Part of a small language model's weights.
Size: 19 layers, width 192, 6 heads of 32, MLP 1024 SwiGLU, vocabulary 8192, 17.3M parameters.
Architecture: RMSNorm before each block, learned positions, no biases in attention or MLP, untied embeddings.
Training: a variant of Adam for these matrices, 6872 steps.
MLP neurons of a small language model. Each row is named by its layer, matrix (gate and up: input weights) and neuron, and shows model dimensions 48-143. Each number is 128 + 32 x the weight over its row's rms, rounded and kept within 0 to 255. A neuron's up and down rows have the sign that makes its largest values positive.
Before each neuron's rows, "fires after" lists the tokens most often just before its 100 highest values on Wikipedia text that the model never trained on.

fires after: " |", "|", " the", "-"
L4.gate820 [161 164 160 111 103 143 131  86 135 142 120  39  81 133 146 153 145 108 112 135  89  72 118 150 105 100 153 116  96  81 170  84 124 129 174 153 141 155 120 120 118  58 125 158 127 124 171  81 149 197 114  90  88 112 160 113 101 151  76  97 125 112 120 117 136 165 120 135 110 104 148 110 118 125  99 149 130 119 141 120 101  86 100 160  81  69 156 150 148 148 133 144 101 125 149 177]
L4.up820 [125 115 128 146 109 173 125 159 132 173 126  49 110 118 113 155 194 133  98 126  87 125 193 128  76 137 159  99 119 115 158  62  99 129 168 123 127  73 108 113 181  99 105 115  70  83 156 105 112 129  81  80 118  73 102 122 153 163 125  74 172 117 135 132  74 125 107  79  98 118 167  92 117 170  63 143 112 178  90 129 134 132 114 158  78  91 110 152 214 120 103 117  97  93 167 160]

fires after: " (", " the", "-", " The", " film", ","
L6.gate509 [178 138 159 114 165 234 174  67 144 102 158 156 141 138 138  77 110 127 145 127 131 127  85 192 140 118 153  71 163 106 126 136 163 111  73 157 153 101 143 133 147  96  95 102 124 120 115  77 136  60  99  92 194 121  40 143 161  91 141 103 193 190 122 174 124 151  85 102 136 127 128 123 122 133  72 145 116 106  95 122 133 124 130 147  94 145 140 121 128 152 143  86  94 136 115 157]
L6.up509 [148  85 120  97 187 153 107 157 141 204  97 104  85 121 166 121 137  89 183  97 139 168 145 106 160 108  90 165 112 155 134  51 117 154 114  96 223 159 164 126 127  90 134 117  98 193 110 174  99 183 114  92 170 194 130  88 147 142 135 133 140 104 111 178 131 146  66 166 170 139 176 143  98 145 104 120 126 155  85 125 138 142 149 100 125 119 145 134 145 111  83 165 152  85 103 162]

fires after: " |", ";", "|"
L3.gate533 [124 167 152 129 139 116 157 140 135 142 124  62 153 159 155 158  51  84 150 158 189 100 120 111 169 102 128 131 114 130 125 122  94 130 114  79 107 187 160  89 168 113 168 138 145 137 181 124 132 109  39 100 134 135  84  91 160 138 138 139 188  89 112 174 137 100 136 105 151 189 154 165 186 130 119 134 111 122 109 126 165 145 157 135 110 112 132 140 169  75 129 137  76  79 181 152]
L3.up533 [100 157 109 121 165 146  67 177 144 151  90 112  74  82  72 137 138 100 103 159  95 108 111 112 180 109 145 136 167 172 151 126  71 118 133  70 145 135 188 152 141 173 115 130 161 117 122 104 122  84 135 142 121  97 105 115 173 118  70 113 142  83 127 140  90 117  91 115 145 123 168 125  98 103 139 165  79 173  61 123 154  89 134 139  92  66 142 161 101 134 148  90  71 106 190 111]

fires after: "=", "|", " of", "\n\n"
L6.gate758 [148  86 151 112 149  95 116 136  15 128 159  83 104 123 154 127 100 120 102 216 130 163 157 157 171  74 160 103 145 156 130 149  89 140 121  68 133  89 129  90 151 176 106  99 123 157 158 169 152 122  91 171 173 138 119 100 134 145 188 147 117 110 125 148 148 101 135 128 148 100 107 159 194  76 169 164 114 105 136  81 152 175 139 175  93 158 181 164 131 109  26  77 114 139 111 148]
L6.up758 [121  81 141  30 129 125 149 116  73 163 103  98 118 129 154 144 137  82 145 158  93 122 114 133  88 109 122 157 141 152  52 143 105 132 202  31 135 184 112 143 151  98 157 142  93  78 190 161 107 173 118 137 134 174 169 149 131 111 160 157 113  85 122 139 123 168 130 109 137 119 171  97 141 108 135 103 172  72 172 104 145  88 140  71 167 146  89 132 142 161 131 161 133 139 114 138]

fires after: " |", "|", "\n", " ("
L15.gate709 [133  98  93 113  68 116 122  80 117 106 118 124 121 184 119 186  96 111  82 155 115 109 183 119  98  65 169 125  94 111 116  74 141 176  93 102 117 190 124  84  85 106 163 137 102  55  99 151  89 164 116 153 108 169 176 166 163 155 190 153 155 155 165 136 126 122 142  73 114 143  86  44  98 136 111 132 122 127  92 180 119  92  99 101 108  54 157 129 153 110 101 106 133 150 144 110]
L15.up709 [ 88 172 169 170 120 147 120 123 174 136 133 134 153 131 105  88 166 111 139 141 100 103 168 113  49  80 141 144 155 155 158 105 162  97 176 125 107  95  94 125 171  88 124 169  58 113 117 154 188 124 153 135  87 102 171  93 144 132 186  97 145 160 120 130 144  90 123 143  98 146 138 106  94 165 126 181 134 159  79 132  93 147 158 120  97 174 114 113 106 140 150  65 103 117 156  96]

fires after: ")", "=", " =", "\n\n"
L15.gate973 [123 111  97 120 160  65 177 186 105 117 176 133  65 156 126  81  84  71 151 113  88  78 121  88 135 121 126 136 110 112 156 189 184  83 161 101 145 160 137 120  85 120 132  93 149 151 154 130  97 142 172 199 140 118 120  78 115 125 207 110 123 135 180 151  95 125 143 141 164 157 155 124 110 111 113 151 112  87 159 171 159 141 142 111 136 152 201 163 128 167 172 114 116  71 150 145]
L15.up973 [134 129 131 166 133 135 141 193  77 182 142 125 130 144 102 115 140 123 132 129  96  87 134  93 134 106 180 129 159 122 152 162 148 111 140 117 141 106 107 120 116 214 117 143  72 106 120 132 122  99 140 104 157 151 202 144 159  69 113  77 197 115 118 109  60 101 104 142  78 132 136 156 157 138 186  85 139  96 146 122 218 136  88 129 126 136 174  82  85 186 142 110 141 127 133 103]

fires after: " |", ")", ";", "ulu", "A"
L15.gate118 [147 146 129 116 145 122 119 125  71 120 131 127 130 186 123 139  77 174 128 203 116 182  78 134 212 162  79 130  81 137 104 151 191 101 170 157 161 175 114 150  96 107  94  73 111 124 140 128 125 132 173 162 184 139  72 138  73  90 149 179 190 118 134 118 118 123 114 121 150 132 107 125 176 156  76 136 113 124 117 135 120  83 114 133 136 174 158 106 110 174 155 166 133 102  92  83]
L15.up118 [207 155 128  83  95 164 102 156 149 110 135 109 149 182 255 135 166 105 106 140  92  93 144 124 182 139 134 136  67  95 125 118 162 148 116 122 150 156 209 181 154  72 144 143  90  90 164 150 167  74 129 137 145 173  99  92 149 158 100  87 147  86  65 103 151 156 144 133 130 117  99 134 158 136 113 117 124  51 114 147 133 111 155  99 124 136 123 108 136 143 107 158 164 150 134 166]

fires after: ",", " and"
L9.gate857 [115 153 101 108 168  66 153 102 139 113 108 120 125 129 128 133 175 199 101 181  73 148 104 156  79  82 102 146 117 185  92 132 144  82 117 128 185 129 115 140 145 142 116 116 127 112 214 174 116 156  96 127 123 150 155 132 121 109 131  79 142 151 192 150 174 145  74 145 132 154  86  90  69 101 112 132 150 138 107 158 161 112 174 153  76 124 162 143 110 143 193 156 143  95 118 132]
L9.up857 [144 173 106 156 163 111  84 120 159 131 110 121 150 102 161 145 139 187 161 125 124 142 172 103  88 121  91 143 107 109 113 189 157 151  91 148  71 183 110 135  97  88 148 100 155 140  92 106 137 154  85 103 102 131 144 134  98  88 130  74 117  80 152 155 171 133  99 135  90  79 118 106 106 154  30 160  99 130 156  96 145 117 147  61 100 131 151  78 203 190  88 118 132 191 141 125]

fires after: " was", " were", " is", ","
L4.gate1013 [116 142  62 114 180 129 114  91 115 144  77  70  73  97 160 117 116 145 123 195 100 101 140 120 142  77 148  80 131 150 117  78 104 134 155 110 174  94 136 126 123 172 124  94 130 117  83 176  75 131 147 160 162  81 162 121 110 153 136 120 156 155 183 166 112 129 133 150  77 159 114 182 159 124 167 103  88 171 124  97 118 120 172 126 153 146 156 111  67 128 134  88 117 141 140  79]
L4.up1013 [118 155 171 113 125 163 150 120 143 183 122  82 123 141 130  88 192  85  91 161  93 123 104 127 136 107 208 150 139 158 133 172 131 162 106 139 118 190  80 167 211 106 124 133  96 103 101 123 149 133  85  91 108 161 133 161 137 154 142 125 118 119 171 166 107 199 124  82  92 185 106  93 183 143 116 166 171  96 154 172 133  73 124 142 109 118 114 114 194  84 147 103 175 134 136 116]

fires after: ".", "|", ",", ";", " following", " |"
L9.gate668 [134 119  91 156 122 108  85 137 134 108 166 130  73 134 133 136 121 131 112 187 163 119 121 136  94  36  70 147 126 138 146 120 112 103 118 178  94 160 175 140 126 129 177  99 151 113 161 121 173  89  80 135 101 136 156 129  77 149 166 120 125  76 151 136 114 111 165 148 111 179  77 105 131 116  97  75  77  93 154 128 184 126 156 172 131 150 153 155 132 144 113 130  99  88 106  87]
L9.up668 [ 95 165 105 137 108  99 134 167 113 106 112 123 141 117  99 159 193 157  67 100 143 110 135 146 160 121  62  76 172 121  93  88  95 164 113 125 139  87  79 127 118  65 118  86  99 115 152 147 102 142 175 154 104 127 145 155 117 151  91  54 114 107 111  90 144 128 105 140 109  69 140  89 112  71 127 135  75 121  99 170 158  73 109 136 132 104 142 133 184 118 156 105  91  91 103 178]

fires after: " 0", " |", " 1", " —", ";", " 4"
L3.gate153 [167 148 143 124 143  49 166 126 127 105 175  71 122  99 108 128 152 138  85 148 143 155  90 145 163 144 177 182 189 138 101 150 106 121 148 159 145 174 118 128  71 162 121  59  91 128 171 183 183 138  77 128 143 118 117 133 179  82 136 161 145  88 149  97  87 121 170 128 164 106 130 126 186 100 112 131  92 129  86 137 166 114 124 131 119 127  96  43 138 106 175 108  84 108 140 157]
L3.up153 [112 113 121 152 132 159 181 196 111 179 143 200 170 106 145 139  86 117 109 107 136 141 131 119 177 106 127 125  98 127 150 127 125 168 122  64  86 118 135  89 132 131 151 151 148 175 115 149 106 146  86 116  98 151  79  99 150 178  92 141 145 123 131 187  83 190 127 199 196 185  71  90  69 125 115 134 104 148  85 133 140 104 104 165 119 114 111 151 133  85 135  85 100 186 132  92]

fires after: ".", ",", "on"
L7.gate569 [127 154 140 135 111 117 121 188  41 118 174  79  94 100 123 117 142 149 134 122 140 120 124 105 173 135 167 163 152 165 123 121 103  85 130  74 102 129 128 111 117 158 114 148 126 142 131 115 186  93  65 151 161 130 161 112 149  90 206 139 154 106 212  88 102 119 144 149 132 116 145  99 129  82 108 172 140  75  97 111 103 122 136 127 103 141 146 154 119 172 176  84  91  91  90 159]
L7.up569 [105 195 153 133 120 176 191 113 141 130  86 134 100 128 131 119 160  96 149 152  90 136 123  99 108 125 104  99 124 119  88 136 172 100 115  86 157  82  44  72 133  84 148  89 127  96 150 133 109 126 140  86 134 105 102  72 106 139 187 151 126 112 143 175 174 167 165 135 125 142 107 105 157 141  94 155 163 183  70 160 188 118 144 121 168 159  73 150 164  94 101 109 128 118  96 167]

fires after: "|", "=", "\n\n", "-", ")"
L6.gate248 [144  66  97 171 124 142 104  75  40 120 129  54 101 158 141 193 135 110 132 148  97 170 118 122 194 155 138 171 121  97 135  99 130 139 166  89 175 137  88 133 164 132 115 130 192 102 129 151 105 121  86 183 202 158 136  89 145 122 159 152 152  88 109 120 100 103 119 129 140 150 104 115 179  73  92 154 122  97 132 137 125 132 174 194 111 163 203 128 125 118 108 115 142  98 115  90]
L6.up248 [139 120 126   4 157 119 121 162  61 128 114 116 131 160 105 189 106 111 105 154  68 164 104 170 143 140 134 144 131 102 110 125 140  56 176  88 157 152 136 125 124 125 125 124 146  90 219 140 161 144  85 152 181 116 165 127 125  77 162 137 126 139 104 162 113 101 111 116 120 138 149  75 175 120 151 106 131 114 137 133 121 143 160  60 117 182 115 120 132 152  81 167 131 128 118 112]

fires after: ",", " Jer"
L4.gate325 [ 98 121 133 115 145 204 196  87 132 121 128 142 129 159 195  55 123 176  77 121 100  84  86 190 140  84 133 151 143 116 133 103 133  94 159 168 118 130  86 151 174  86 139 105 107 100 123 140 152 150 140 168 127  93 102 122 103 103  99 125 121 202 129 124 166 135 166 138 153 162 100 100 124 131  63 108 115  92 184 120 153 102 154 147 147 134 109 105  99 100 211 151 130 116  51 172]
L4.up325 [101 119 167 122 209  79 145 151 124 156 144 125  62 154 132  93 141 147 165 152  82 124 166  83  89 111 150 161 102 115 123 173 133 117 104 103  98 232  88 120 155 169 105  70 134 146  80 147  92 147  87 162 144 144 133 105 133 121 145 154 148 125 157 178 138 147 179 129 178 149 122 112  92 127 154  96 126  93 125 112 191 138 127 109 121 108 134 113 154 179 169 156  99 171 126 148]

fires after: ",", "gu", ")"
L11.gate366 [122 120 157 143 165 105  88 128  85 102 111  95  98 199 152 113 100  87 184 167 153 121 103 117 160 116 109 153 164 156 107 138 195  94 131  83 164 139 116 153 117 145 175  86 152 123 133 177 179  91 110 165 146 139 118 128 126 110 166  92 134 107 104 168 173 127 111 151  97 156 124 167 124 176 102  42 113 103 161  98 137 107 135 123 132 187 137 137  83 197 137 106  82 110  82 149]
L11.up366 [145 116 164 143 120 105  93 118 131  50 134  79 101 155 124 120 167 108 128 150 125  93  99 159 123 114 134 171 146 151 124 151 143 118 104 148 169  99 186 136 157 155 154  94  94 151 172 130 137 122 167 154 128 163 103  49 130  78 158  80 123 115 184 139 151 139 126 143 175 202 108 124 162 215 175 169 145 137  95 146 128  76 152 145 150  99 150  84 141 155 151 165 118  90 119 180]